config = dict(
    d_model=448,
    head_dim=64,
    d_mlp=896,
    rope_fraction=1.0,
    tie_embeddings=False,
    init_std_qkv=0.0637,
    init_std_o=0.0,
    init_mimetic=0.7,
    optimizer='cautious_adamw',
    weight_decay=0.21,
    warmup_steps=324,
    schedule='wsd',
    decay_fraction=0.712,
    decay_shape='linear',
    seq_len=512,
)
MLP neurons of a small language model. Each row is named by its layer, matrix (gate and up: input weights) and neuron, and shows model dimensions 112-207. Each number is 500 + 40 x the weight over its row's rms, rounded and kept within 0 to 999. Numbers have three digits each. A neuron's up and down rows have the sign that makes its largest values positive.
Before each neuron's rows, "fires on" lists the tokens most often at its 100 highest values on Wikipedia text that the model never trained on.

fires on: " had", " |", " has"
L2.gate29:473516431552546453500491515466479580509427451480516551476493490568569427512504467438509466526488483502463557545516512495559468499471490541464541513506489561523529533502483499516484446465431530596541480451482474573519473526557545459492523486531472467456443489581511478497527465469496519430
L2.up29:545511458543538501500452511492475480538496385467539488468477527509486554473490575418519472491450537454496452506510462478491451515462509412506511469490426541449558507461450452484462441529476517545484546515537507462538553464537508495438525438543457467577496499482602521401574475537549433495

fires on: " by", " led", "ed", "ided", "rd", " did"
L2.gate711:558489495448446477495427483531556498494535578530490472479498467500498502568457548497489490504513530564455489522527483492546487544484520503430428475525585556486541618491496513462539424413550472533549525514516519539443432498526449569579486482481446545460578519479509440495453545430464520510
L2.up711:513505488413543559539528532510540459600532561456536443427540560418556466486531584484546446458490498535565425520447552489583467484542419508441515470468497550531527536471542487489563555512570496533471517490505536535546511523464511552471431476499535539429509484418548437498438535562424462533

fires on: " well", "|---|---|---|---|---|---|\n", " imp", " self"
L2.gate611:430502472496419532509578550562458492548516581444493476508480443546540491431575462519498464469548573479478551553536487498510472494523528557555453506564444556425548480539437469592504469466538407526471540550529499473473539458497474535516499506512454479561504483431476527433493437540492451438
L2.up611:509558459456593505533488482468555485486428488432471485497514525461537493413525457554502522535565516492553563568522561439584475532487474456533550494437507505561472475513466483484555526557449477477529441570462466501518482484558561491498490474527455562516552505490429499514470495520510525462

fires on: " U", " V", " Pr", " Pro"
L3.gate626:594519490530500581561510516427490472467448495480432468498402452525509555585475447520507514580427444472545539444438487498398437451502496455515484513481480504422504583499530463496577512598529562485499488562508515552551513522536550453500546458438519527432493455497532490553539489409491520445
L3.up626:487513586477495436560518578516502462578489553591453480500458521483454525509485503460511460491459535534504525460405486483559470518489514486482481510477543551530428549510466554485485551511485525540515545474478520544507473531557484475497541549496476497476443460540528499514467450522547462515

fires on: " building", " located", " site", " land", " facilities"
L2.gate578:525473443505555546498577497516467514489519483541544451520529494547452477474477546556477497508455569466485489524451544481532516455506486520493531505498478505476513462537458481472474495512528462448542547552549481461542515485473571477517522508452441537484493427476485412459517508496523453534
L2.up578:515525481474432496511429533456470477524476496503506471433544509532462519532473529473460483468478569422518436485449542515560535541449455553456473567530547449472416529596478537542458429403472468533422423510484561486518452564500444561495493418540491577470500440526491528581530472539547476500

fires on: " year", " game", " Award", " Year", " winner", " Prize"
L2.gate384:497533457535524477560553471538503516449567540510506517579446449564467562479477419459539518488514435521476528522539553451459518527522464417538480568546462597571518545454420515482515527504481441472525493576563462549495504498444478450415457519521465449481523535447518445554478544546517521550
L2.up384:552583525491445451452458482543481435458505472508452495492525492536491487463496471464515509481465463519469492573499510457500523526523463428448502514531535547454517476514456519476523508584537548531541484427556440498486512493515491479496542515479518458565514552429481425494477535543492507499

fires on: " life", " career", " role", " Life"
L2.gate865:459510573579444552461423393499470539534474494591484535466493547558520475417526525521445492516517577520510519572497532519454470473485424528514550474452491522454474536473551449547547534612449501485520486498524493477571479473496427482478525509558506507479471423450462533479512472553496505491
L2.up865:437566510461453434509473512506504423544481450506561593438471434448536561514441534444531469473501516458460534494480489572504529544425525494403516491467521450512512462430504484501553596525488491429469519492467537479456523442488539559416590503503540459538563468502460539465487508525513500454

fires on: " in", "as", "is", " for", "es", " as"
L2.gate511:452491448426483445555492495444470500570502470475523528454545468470458414425527492523512532502517560502460460484448527502515421517464535447479481518418448462435476534460466458577433451502439517473493523490533515522533438503494503544473510485497485436530566549513456489477543455512450483540
L2.up511:490500553512552473452493527461419510547460567447525481455454542497423497477590492510501522533486453579556545482470519457494414536564517474603430524444458539408475493545394506507452470461495498455486558582489423525568525451593480524512467474474435545484520521487504495483478483450484466495

fires on: " off", " exp", " imp", " rep", " disp", " mid"
L2.gate329:462555531441543443496492488569421531444446470499460459517521469475461500533538488505547552458489539507469568507469480516538444504528511481455548531510448539453476539489477477513489562574461463487482454458443514538528525568533554518506580492591553442525454510512537472503549485564408459495
L2.up329:499442478475471476485501508493528508436441478506571484445500416394546426490536587395517506527468437540508525503498505524583430503471483552512463508530584539541472477570559487541446498461485431488505501480501497562536384496439457458497585442546472513565527542527527566546528538524458464529

fires on: "rom", "em", " Dim", " Rom", " Om", " Cam"
L2.gate824:447516444550543501470517442492481480578528499492444537519571530523496491523526492476470539475528498508575499507515432472481460518530441452507475559474478529536578463449522489483551467506424503503477502536449580529456581471433573510509537435529476488477485563531520477483492499566419504531
L2.up824:526510467455556518474541480499491556470443523558476551479573431588490497456448463491441557514455451567496515439517508490445446535489533503487414464464556443517566546431491515511476524445493470548500531472479493561565445432401578531448483515535557553501535541463551465516454499561522505501

fires on: " to", " player", " each", " all", ",", " girl"
L3.gate297:491541450606508569487475485496422516481512503512456517540455552479544505500462434497474500503553467526479492498523504497552461479534519454492528492537395515517504463512432469587564519507508514489491482494426529488433458528474514382458553491506499508543479513463558553523506468547496554521
L3.up297:444505546488552538555440461526493510469554523526464499544481472529562496443476543449485577434511477522471442491449538541542538512486436623459531544500499510552439526498515558496498461559529436580491480542460524552536505500514489523488555498509432501499427476551538515489514465479497554513

fires on: " of", "g", "ch", "b"
L3.gate795:466515467497547458509501465477487451472435506507488442527505487439464533469528484577447520474497504464491518414457536492507496511496450561510543436575510493542493514495425549475453502502448457580527507565556462513474475494466477504490525527417480435587582556509468494526467495476497411459
L3.up795:475573522502559541501464551533550501493528521528419491594512547511457452473438503553525529453469444505495513530556443492487502456440462512572436511505533463474486416528517558548485418486523470522529540537488581540484445489549499460455544468529532538470477529501460590574474506479458485486

fires on: " De", " Vol", " del", " Do", "al", " Del"
L2.gate271:504465503458462515546553452452502500500497440523532502453469541462499528466496484470452469471503464534447536557480486472506526506476520507490499491514437504438497526535528496545426518497560548498439511528551516494442470525508591453526509503470469483485465451444546534554586575505497457420
L2.up271:475472506582456530569530454502436482416548518539518527517422468537566480440468562509522546514460422547486558513517454546555522525484518532450530527457511550494516435525479505539486540518507606499460502519501478532515526514495454506491566472487554449506447547555523539489430532485461484538

fires on: " as", "ed", " w", " of", " for"
L2.gate732:552525467466516500503534531472503457568542529487505467466553550478529530507469513546492501504530502508503520546562533527538500517563499455482433472480549493453524523525450443572436517497511499539480518548543539437504558467498440563500478584486545474456570491562471430449490485522502446430
L2.up732:491472471518414528572498533592510555563511500486536501553485504500525518473447487439539500566529440449547437469557472547513474544459495531532440522469454475488497464487512439479483461539554489478494531545423422502582508522480553497448502545499546482557554495497564529514490463459488567527

fires on: "y", "a", "ay", "h", "is", "ary"
L3.gate414:536477464473559533493459557539440519486434552454477486537502462494543466457440505469565431499503431456502494566547540497531571552510536525491460536500601420519462511482481556505539557507498575509448502559513494460501474481492416563414490566505523463548567544480528514544566449487519501453
L3.up414:495449525537525452469476557467440420487548498558569522483548490514479549513454588499553546432492528473537480506544480546489525544534516451540547469517545478457551433533535451463424545487470504523509560517517557523522457483453493527532458494464575541517547494475464486441543472483517499484

fires on: " was", " as", " As", " in", " In", " |\n\n"
L3.gate417:457459528499426466492491499536479445541492498512509500404520478453482478503444479543501506426535413511530470508567530544471454548464458476552494426560529469430564493466531474502467470512541507458467458486528512457445519531523510491551450530472525496485506508497505502471466499500494483585
L3.up417:445505505461530434503451460493592531451522515448607577541601456449445487502562476554445492514483471519515523500476465472543542508491476463499433531454427596479550565540528501441512419533484514532542491591478477452496452559469603437566572531522473483487525496465511527514511499588518508578

fires on: "able", " south", "ose", " north", "ful", "ive"
L2.gate606:505484489436476549465501536497537454457534479486446479419466531458492572475550498490499474503473520532466582452449516545550519511513538493511483455522491501515580465473536427476471470470489493507523501522478468487474449466491445521467569558527495502509520468467496479553460488427519507407
L2.up606:434457507477488451489576526523482481540527499471530483533488444522493555527465511489538531506535500560476482520498513488526484407484514491502471429477493518502459489515538609472528502539489487448540550445564506443538518493484588463513424478447458505542516507414515506556589415485499580537

fires on: "15", "17", "16", " $"
L2.gate307:525509407547570521486440474522439494566459518528414554545564487447461458531437565504489515473496508488521563545516545478518503497497518476462511512446571509478564492509491452429548525449540505420436533597451431546437540523537507554528491523476485575476499516465430522447519473484480484492
L2.up307:541522520445460509518432506531446500441486545531506475549523515515435527542590516448496485546469455537483458536472476466457456466530466481564527533554533587542475524507488494511497421563469508527486413505489537558514447467533484519493439424490462467463542423534517549567505527540518499451

fires on: " second", " third", " Second", " Third", " First", " fifth"
L3.gate493:536479541508545507525503560472424469456453554454474479448491454455464523462530495490421455460470459489486543523482470505467462550520517466535479480431502524423519488443427488502538476545417554515465471529519482562536426515435527478500512540514535528477492501433453500541540503411514479525
L3.up493:553569481510478518494483511445506498510546485530539480486483516587489509558509483534526541463483548518536485557550494452482484553519486413542522445538540524496498486493493512465565449525493502416496448441451440576530460474489452485516501491469431493518538554484509488543476520450526502459

fires on: " in", " pl", "98", " fl", " Pl", " infl"
L2.gate861:497446470523581521516541528451587475483460536525537542487462459469466495516455541449467525536445498495511515447522464558484519479539472502397492466462432452525494505453543511466419526447501486478465511501554537476397464487508480546516506511528497542505441472561419487466516513500486437485
L2.up861:469481494570529563531587500519481590470476466544561481476492493504447485527488455515464553554470478528526502491451549541475490546487539506514473525549452563518513419510437452424470496459503460466505459476545492535397474447496530455475515559535406526555503494539400526470437480528482537565

fires on: ".\n\n", "\n\n", ").", ").\n\n", ")\n\n"
L3.gate418:548487530562498440540514547489506434530478446480491430508507482514417527456526481509490539573496468542548514577463527501480443473578510425465549442460461488455504502511507547493522471536507496487482570565504517474465541480529472469517472483429463474458539520486547517408531468452478526530
L3.up418:470511449525496493449440480450501477464444468462512554466504553514526525471523452543564512413438525430512464540460507475536519585603432523491508511546452449513557514505511519550543533523487505505514468495463536529529519485560593461533494477490522551520576490466480493500570580541452456458

fires on: " Sh", "aus", " Court", " San", " Sch"
L3.gate97:596505440464532527436548566499446509552506502493571548530518402533500495462472460514546460578425479476541491473486482496565445487469499544460630496507463445525521528531498464565459528502503575429445516541542522412496513541548488503495497510483460512495523489552472449454494520540547474510
L3.up97:431501493549546474451467432518497477528490446416502530464515499490452439505512469509472560544540548453461458464430427512538482459527462479581537471464521545531527432479487482473534537499552481459552469440481466447495430500534452545408525453545552446472555576425488434523563517581580521558

fires on: "|", " Second", " Ministry", " Third", " Pet", " Reserve"
L3.gate247:539460515524542496529495518536494499514457565502450555463522593489477469434445480424479542473501502567530453466435485534560537491486482499437530439483528424486513458497460454518585490542518522573514491489461497528479558463442554540447527581460501483453533512516465521548547528488450585456
L3.up247:565556481476584525493459551496506491440467426469516485491503499565419531517558450471524538443518547471530503563556462568426490491469462592551484480490541485549492475529448457532537520464428550574426536486440563478482432468522451503534541507402497545528482462500483527524553562494430575476

fires on: " after", " After", "After", "While", " while", " since"
L3.gate57:482520479516500447585473460538479430508524483489507536507520550475496470481562501521539482528528504524524453421461494527523511496502470459562438536567429578469539497461595464513484394481442540482609456535551480492415522580423500496481567473495547504494433474465554474455496545491476518482
L3.up57:519470466513493578457452456540460421536506532480583514469478504448500555529482483484494518547453466497493526496517540502563482474461455481497487483472558496564540463503544466473531532526467498439546466434462492515491538540463499451504545476520495498512489497525523483474549523494539525483

fires on: " N", " were", " and", " was", " had", " season"
L2.gate86:527523580548490509488527508456470457473482473448440456456516473545396487498544498518550442555531521504530462571542438483526481487516498444462555477471572425497517511494532419478459454486447531455451499475435517482478548459530458506540458552439442542521521437507434484462487449507586584504
L2.up86:531482498510545554533474470550590489472457524461508519491579435499511469489499528505499468515405477461469465497512493474467452513528472527499506539440528556493484511554536516429527480517461504543517541506528514476476495484507503474485578487481444477488488449458469526531559543460454523486

fires on: "ly", "ically", " slightly", " also", " typically"
L3.gate285:546533499571462476512494464429482432484481549476547482526564437388514535457506520532494532479490522453538523477477421495553541495569422506499539482503526524540474510478431448472533526505453497565528569483469522517460461447508535482461569544506486415581437429527504578421558497524499478540
L3.up285:491565467587424470499523522482470518496545512480535466510506515491461518469456494540482555502522528536430492575523479502427503455450494485588486530490551570424541510531525524538547527597503501547486444470529452483563500562454479449492490479477482537387422435490472549535412534514469468495

fires on: ".", " with", " of", " as"
L2.gate420:536423459484524515513530484501448494483530491501506471416478535471450417494481463473483467481472545395544568471460532521575527435510517455537479452453509548395516486583540402534457476510546393454499508503448501527495592542518520569455484506435502559526579487496530463503459510454558515441
L2.up420:499513450468434547497510455435467454482502534549490472557458534548533563487449486492475468607546474485495490569481510552446563540522542474495453459548533468466398533524483447579561404473507516524553478504518492432501488540495498512476484391482558483443460470500521463471464468455536542558

fires on: " Al", " Val", " Tr", "Al", " El"
L3.gate779:565507528494583551464526534436475541526408387470477443517512446583529556510521484462522561537445491505485498505451478540442427546441513497545438589487460512493526434466551509485526526525476555428468452512557443506461509532600433433519463446559439545497476519571553460530541543479496552499
L3.up779:418463492499395510525482442441465484454585505539530544493497501441476560452535524527477579497504559424517483567501518560511449468494473533494460486494486469496569487412547480513452524511515412574550562450479494480473507512480529565486524461538485486514472542536498443488529461535550476458

fires on: "th", " second", " third", "nd", " fifth", " Honda"
L2.gate153:500478547515487526530544532496501488496452482485487515533463505463522527500443533428461453528516486475539526521530526604507411537517454503529457474493480553473531475501460482499566467519500512586530432424480436549545479500496574474457505478559410554489415528510466441566498491546429565516
L2.up153:468502505428469528535531477436425506509544524414451461524568424541459509538478471585512449524516513544507513470521509492523539445582458559437498524511573509500529547485474486447552529555508457464505483494493530525555440538474498536519499456508445567553419495503503448530498530575487533507

fires on: " head", " as", " co", " to", " Jo", " Fran"
L3.gate435:470499555510559439508469474456552516510539478529448533505497518489520564546502493486485491416585480510530560536617471483458505533576503509570418564423532470505486533537483494501485441459564450473559481485506492536498507487488474395500555419486515578523490453487500503535507475430494485503
L3.up435:493512471495512489559469508493532554547523508455415562565607556483526466481398516522527434463505495531513471509499481561526539440542544510562510517619536563481431446467463536543562452560529501493553458478524444489515481508549462514410505487475459540441559440516460523542484509489515444584

fires on: " Red", " Le", " Mo", " Green", " red", " Bol"
L2.gate185:550457493556493530529571512488474505494506520506473476440476548498469532536524510540473584497473475471485477531555538488519450500531506552494500506507478447554497537517471422523495492581478489533526471577464489567549465429498548417487441534549495489514483425553522472470452565532526548544
L2.up185:448516537531523557447543478496491488444423490483463482455438563531528498506582500512461551477491541474432483481503512437500507516547454511465582554406423533502543525478535537465540477507518590479481594484515562526543466501543536525486514422548474500539562480546456500472453444456459479523

fires on: ".", ",", "\").", " working", " Raj"
L2.gate749:546535486551458473555567522537544518439496519501525544503495484479527548495563434585566555543488458511469522486401490520520476486490512505529509444439538555540538575556425523505510515525500456500461450577550464493521509478572523528484525508477569503501519541518449564452485560496515560455
L2.up749:522495428480516495478519471480491471527460463453443460499520443593509591489472464457468476477505515466445499487532509448512564504471529480461487516553503490538446578452451528528505466549524498483533589512538525451504507480517564481544502484553552474448580496549458487427470499438564479501

fires on: " |", " —", ";", " to"
L3.gate86:457510464501522505493443560549457521535472474484457525476487521465546425524429528543528483526479467418524542556482487532460563530458505474502572531520534567524490540398517415564543567505502486584492459541475477566553480515411448524412440502552517543508520462509546476427575475471472583502
L3.up86:469583492488450473533533549543433619498495476419491526486492427480476444437451509466558525480456546581500457516456505468543473559533534568479496514564457543452516486507449491475553523498440529483514492459520455590492498479537470571428525531567506534550449500427525471464473451535535566478

fires on: ",", " were", ".", " and", "5"
L2.gate759:591502581497506482447536504512503475477541501540546508483574554528405572463472560457539502504462473493554390584538450497542495516535455537452465522517503463486524525511509513510502418506438500481500508503463504449515556518493534490521421488565492537517544533430440511454487535476549484445
L2.up759:411522464471462539523464477546474438555451541459507493566504412504495563529545557537488447447503483498548441477485458523453549504563522493520490435463474504555496464532541541486540480468447559495453456533458470565546525534465410531516496457481503529563528512460567488559521495504517520493

fires on: " Su", " Mir", " Li", " Fernández", " Sam", " Tu"
L2.gate108:497546486501504508471459466536523548542523549529548584519476471567517497445516462514527480526473451504412468550508575564446527548474498585485473480556530553560444443479503542489556547456481562536439532543596532556551471423495604424517519529510462483502471534535529523483571503506510491497
L2.up108:562500526548470472529478504462436451545560518411522524525476453437498460490521514479526613511526448541542490441473490507574454486496477487456481541476470485516559391386522449579556451498486473484461495553478535487565575524522479547444481513496465534443485531547497471511515506475466494540

fires on: " on", " An", " of", " through", " On", " along"
L3.gate802:494480501513500527426518464529443489524434497488488501484544451478498540474499564519507511468529552556580491551504557449500444540498406546429450452519552495507469484523441440461538456479477467401474556536516575515506509468499505522487488532516503482521484530535454475438528548451496448437
L3.up802:519529399513488491511539480569519468462504426462468555413511466536498521474488557434461517490531453502469433556474500504533463548438530514508566517567443543507485571503471497451376573513452492494502484455395531561541516432609479525514533449526470386541494492555465539495511475475586523411

fires on: " s", " un", " b", " int", " trans", " ass"
L2.gate632:542590496480546476516577546480531530581491545464482501517454514459508498492497553528574577456555593460547447474562509468467472526506464517488475561610560497534530453476529417524506492466508505517572474450502474543454489542546460429444559441545542429479454474496482514544521485547487458502
L2.up632:430483534561536444525481519528556424470520552515498584548505485468537549483501507440486511517484547529502629574541492489481530506522465540551435509528489483549443516492504571470448476473509536585561475520520540505388489473492564499472456461556470486470534483450521484498455545555511432457

fires on: " th", " or", " d", " dist", " wh", "h"
L3.gate307:453522539460489458566532515524459545537517556603491582476469530538543519489514514550427558450551498404439532477501533467484483555535479523492567559543540534458463403490520511567547499514545418542493557471445411593473437522499484466457485503450517506502515536532470526555533457562506452492
L3.up307:487465587569512476473552512447569567503501484436490463452511455480512511473452552520532509519550589476514439463512555561495466472544515448499591492545479495486522455469518555567504505516488517475563537444543559505441416438459500551489552522498523483505547472470458531505491441562517560517

fires on: " As", " as", "c", "$", " –", " in"
L3.gate780:547503495497574561447545484568424503497527497480467471478493500483478492447453498541440588583480477470481479489499522501490459530479474456500516519492531467433510518497553416494519591504474506488507522531445479510493517454527509558489449517500539459524548574549542491525509508500565536473
L3.up780:470476511466554459523438531434546542493515543466542501524592481484537551530429497500423514531451450475539594486512470446455520568524488480525524469490455475568537496477551584532450575518442472511516532551425549539399490543518487535497487506566531478457486525490509523542512454525515533440

fires on: " for", " with", " AUS", " against", " as"
L3.gate842:492448556458474495539549487469529537495461511474528481514514453404449483486512471535490486565549507432498435506532529505470455531493500517571470575477498493515483431420397443499476444525461508458551496437463479466466551533561521553493473538494510500457491538478471508472570502492499513573
L3.up842:520495431471449482576518537461543409485521520501481493493481557526525493497466529448587461501470521480455474529530508545555424503540479465511500568463489541516514518522479438483468569503544534457472578409500466543507429496491424502463470467506491462489524504506574509435508510471427484496

fires on: " +", " |", " over", " match", " professional", " goals"
L3.gate245:527450460475501460467429466428395530562559449574520507441549483613498524505431504538470596573551490476513501580561470512508463529574525471518478489515550494489498547561513470481537505551517458551432534471486449422565495463533435537466510489470501487457494473511461517552477446464518442494
L3.up245:556541523458575491495466496429450498581525553553522410502605426447533465537551532495453477516525429499557534462589468472523545508489494433549504486479527487562485479554479502479445535559467532569521529490486533518477487497458515487456501472419481481465536507516518517525514497539595542475

fires on: " |\n\n", "\n\n", ";\n\n", ".\n\n", "|", " en"
L3.gate48:436453530506556554578462499508489446449486532518488505595530489506451477492534529421557443578500518599549494458489494527456503497528456483562466520483497529522502471439498446455506411512507475535436567572473526535537463504476535517488500456439458561457503523523481520504458500512446490513
L3.up48:507490519556475523493471478491493555496469471547544449537509591521519525497521547544514496390433435474508505541500434492522467542451499533517519528477450463500503465530558484506481521514404538509467527460509444467510490515536485546516511500476502561472528480560538478587493448563468507474

fires on: ";", " made", "m"
L2.gate244:558461521461483491448426448540543505489463475464481514480449526563484515557544448466478508455479464482484518485465569444530592566528513553479508450498489563531462535459505446420493488441555506463516473563515477545531563467480499493486531503566461545506474516509418528486438526512384551538
L2.up244:478468497513443474448536520509527382470582504556490613564488439550550458507545604573559491561520531439392527534519527467533588483488539461445545495526446468490424517391512518491496484478467493520564589556480563524458488495500480493525518538537523575541486506503469461524478519490466459416

fires on: "ly", "ically", "ally", " slightly", "ially", " fully"
L3.gate694:442544465531549501483484507454489481529524547484519557477578464502497547466569503482529484541448541503569547505473506565485454528533437551458440502507440504470539454472506497535462466519494440490443418534516547475442463461470499462471495472539466529526519543531456570501512451510454485535
L3.up694:448539447512419534451460568481475503541505582495550519564513455481522515513533539454512485474514504550521527529547459533442575453522508541508490508475545461478445477522497409582519453544515479489484432430402411452526555518475426466467558435513362568539444473512479471508516519473486457473

fires on: ".", " |", ".\n", "\n", "\"\n"
L3.gate365:445475537577460498475580531506507456491480469476543593515493505481410498499505396541550537518535523483474486537556500521453534532486544523554492533556467565453561507462516552521527488506572519533449488520543418438598520442470564530472500558450438452463591533440560503500506439494489571417
L3.up365:479479547532471426519581532473582587503546526467511481441473527444429560473501503537569560565549463500509581454431451499529438447447465492512519484491550558520420510483547486550558447542542555531481554513491489479539456461472561366554432476470543492477551545471517561491428508519512512519

fires on: " Br", " ar", " br", " ab", " pr", " Pr"
L3.gate121:545490515486554485527513521525502536495497566456539499494446494470528528485474522589456533461481524459420516528514483499497464477479528475516599554492540501556570597468453534485476524502438450570505548480486556508543435455548474474537570551511498482500474486500430517533512516501540465518
L3.up121:435491482490515532588559467515484497443439533503461466503540552461496597533513475536430450510474515512485533484556594496397525540458427527483462585532528577461498558481493433494549484439457444537497500484444502499547537497556512479566578446492513556512530493530559549489520512498436473490

fires on: " r", " ref", " def", " comp", " Def"
L3.gate766:554442517460518526535513458512529497510513494529409523485486484439460600483469466554479520548545491539583522483506469473497413564509475507464474525507570542508434466501501471525501516524467487545420463594551555447463491442456582483463511488415432494454454501443482555501505564495432536501
L3.up766:524471486458451516454555403496477450501591557498493591482528606484511502561548530548539504408569584510561564557452468491466512543470507483523494531519569483520569420532479535574492498508518463505473514479481474489475526491464584513500557483469557531557504496484494538512455521470467477580

fires on: ":", " who", "1", "her", " District", " own"
L3.gate465:494438509513441510543481516532577440468533576508443539419490455562512516520450459534475475557444556451509443491477599487467548538508511483527548458496435509494526454554503503485543499528535509507513499503486545563481464542509432533498474516559494478505550483479471442522436479510545538439
L3.up465:538546474506448464538499516516493487619509489499438478458463533506485535562550480453524509488480480538484498567554535545514468574562487433484464543535561459459499513473496540481559486519538474444515476567473518501511486496561462513499550507486503462405541472523448471438519520468481475432

fires on: " An", " an", " on", "An", "an", " Ol"
L3.gate317:537556482582446526466441467495447488464453429533472467451546473442474508455471511486509498496488519500455474567416510496518441447542451571532482492521454482499519514440548458510458502476464460484465545508495544558516444477471479487452465526441502578472513418469476435527450424443508512470
L3.up317:532490496431489570444478464544476557482504521573528568474493418465461490462455510508513548527502540464505507503510443487495456580507533444490470551462479490437490583450514418509475489495554486486472534456434475477471482474567533528470545525489494461558437446586555430426498486490558491532

fires on: " to", "After", " Following", " Despite", " After"
L3.gate445:533491558557563451534491477493454462527517519481544499461456504420499496506522444529516477513436528576509482528455512536517487532510465407508428493441483596552516424556562530529514504501451439520555457515515477588500501589554518513492547405457495466512508466537402562562504550447461523527
L3.up445:481465618485535446482533510534523485438481616505489478467546489471540511466494508463533493522465414520507485482487518459486471472562430506539504506478505538512575521582528483455462508492452514481417479487502466495562485470536504475448534535451478506533571540515464544578527562422485510505

fires on: " as", " by", "+", "20", " -", ">"
L3.gate583:502433444485546467523501611498457501479473444553436460474509501452482466440537462506528500507545430475426439533527475403564533558470485538463557497486561477535534503426513465470477547545482467465439540513522556476447518429558518574472414498571513492441557540520539472469500531562492498436
L3.up583:500544552443471466501472540495541525476548490481504519499522514474522459585532562526528595460538446457552435481497506468543461514463506580503478530492488462529407584571445459507521490463523528458546496510506518468481527524449546536480476463495427543445521488547526591473534480537468456563

fires on: " Al", " al", "Al", " Cal", " Hal"
L2.gate458:532446492475417441548470538510524489471488523549584544570580490484491428519420431455583513536560468551469458569481511552495448537574562523479392527461480435512477482450468474498480482495509572457523483539578443458447536493434560500488522480528426457461532527493476467557479459525491521537
L2.up458:462467484455477478559543453477434427536500534488522545515498470453553538500528530492538520502576564412493410594567547576509436578448476577471566523535438531469557471424432492491480580469576474541540418522441493511530487469533541519448480489489426454488566520495477543546532525514480565412

fires on: " Al", " al", "iz", "ul", "Al", "aid"
L2.gate802:463480471546479426506506514437528542505492531479479447525457475440572516542546457511520582598554453445462432489444520530466502487516486439467564500502544455509529472535485463503545481489503504416499477515529505561467513477471527517510472503481483504552502510495499466588514507508564535480
L2.up802:556557461478448470483483499517482513508603483546502522531462494529480496483511459527539547500488452455503545526528515509576494493522545545477502529539501503481491481460422550562488550549504525451535536487546420421473516563443480487564514418485487443547559494499570487536524458554522479431

fires on: " County", "an", " Ministry", "-", " T"
L2.gate209:431573533589527565470459516499496420523409461415505482518493492530494535524492396500458508536474541423556521475460490456462516514559578460532541567441526505558488504516425430593461495475522543537509519472555487500536533518536496529458517473456540513544518452479458513528461538460439483473
L2.up209:501485509516571472434544456455603523398479512504495513486477535485474516533537448556514502499439414533447511461537505473491501475524481468531468498496569482570432583536474566516486481491504495516441440542487482528482511519437477470479419495521540493469529555478550500488539560452552478488

fires on: "1", "18", "17", "2", "16", "26"
L3.gate270:479480468478489508529508492525458389524520522522420469487505480489436519453495512455589536497537516424475459581481589519519530509454555520441514458521588488471522460484537450497479465567539503459475491505409465486579500444556471522543434487513495534510468447455516467535552540577507577495
L3.up270:497529513524543589411460433567487477466550504448438530545488515517486525526567477543579536477501532568505452516502471496499538535474530500531504505442473542524465502589542483496495477558557498482460447475531512528548502551445457460489527494514526546537467448538574493459514523537517564508

fires on: "-", " –", " -"
L2.gate90:453517448455468512471543513504511511488468494522501452483524479492474616540550436478550572497515505474547451462511482465495459582549484524443553456490522499471500465602504421525499514519504465513620517522524506521480495470545551472558531491540460446544504530499464472453470462531456484432
L2.up90:522450533538515399520455517480551525553506482421568519481541431534498536493465464488560527471439535505510509490511462508522463503562526538451476561534540464546541551575502543521474414550459528529466524525517486510491486540454450501509492593507574503501577510498539435455458519459516508487

fires on: ";", ":"
L2.gate665:458433488482459452495566521511567448474479520493514494483472472504445481528556532475512475529449510448507479468452429503532532527564529429459488528540480514509517565454476455571498468440529419477438555524524535482514545478495435523511520484541539419449468453556540506500441528526465479463
L2.up665:542513509542485474473532557471480457509520560550498490506479446569509504516525554508472471520433530483463547478546430581442550556477560525450497549494561420514563575453547552447516500479506471434502539471548565451509465488563446529504575486492488488442506545446561510494465527481526435489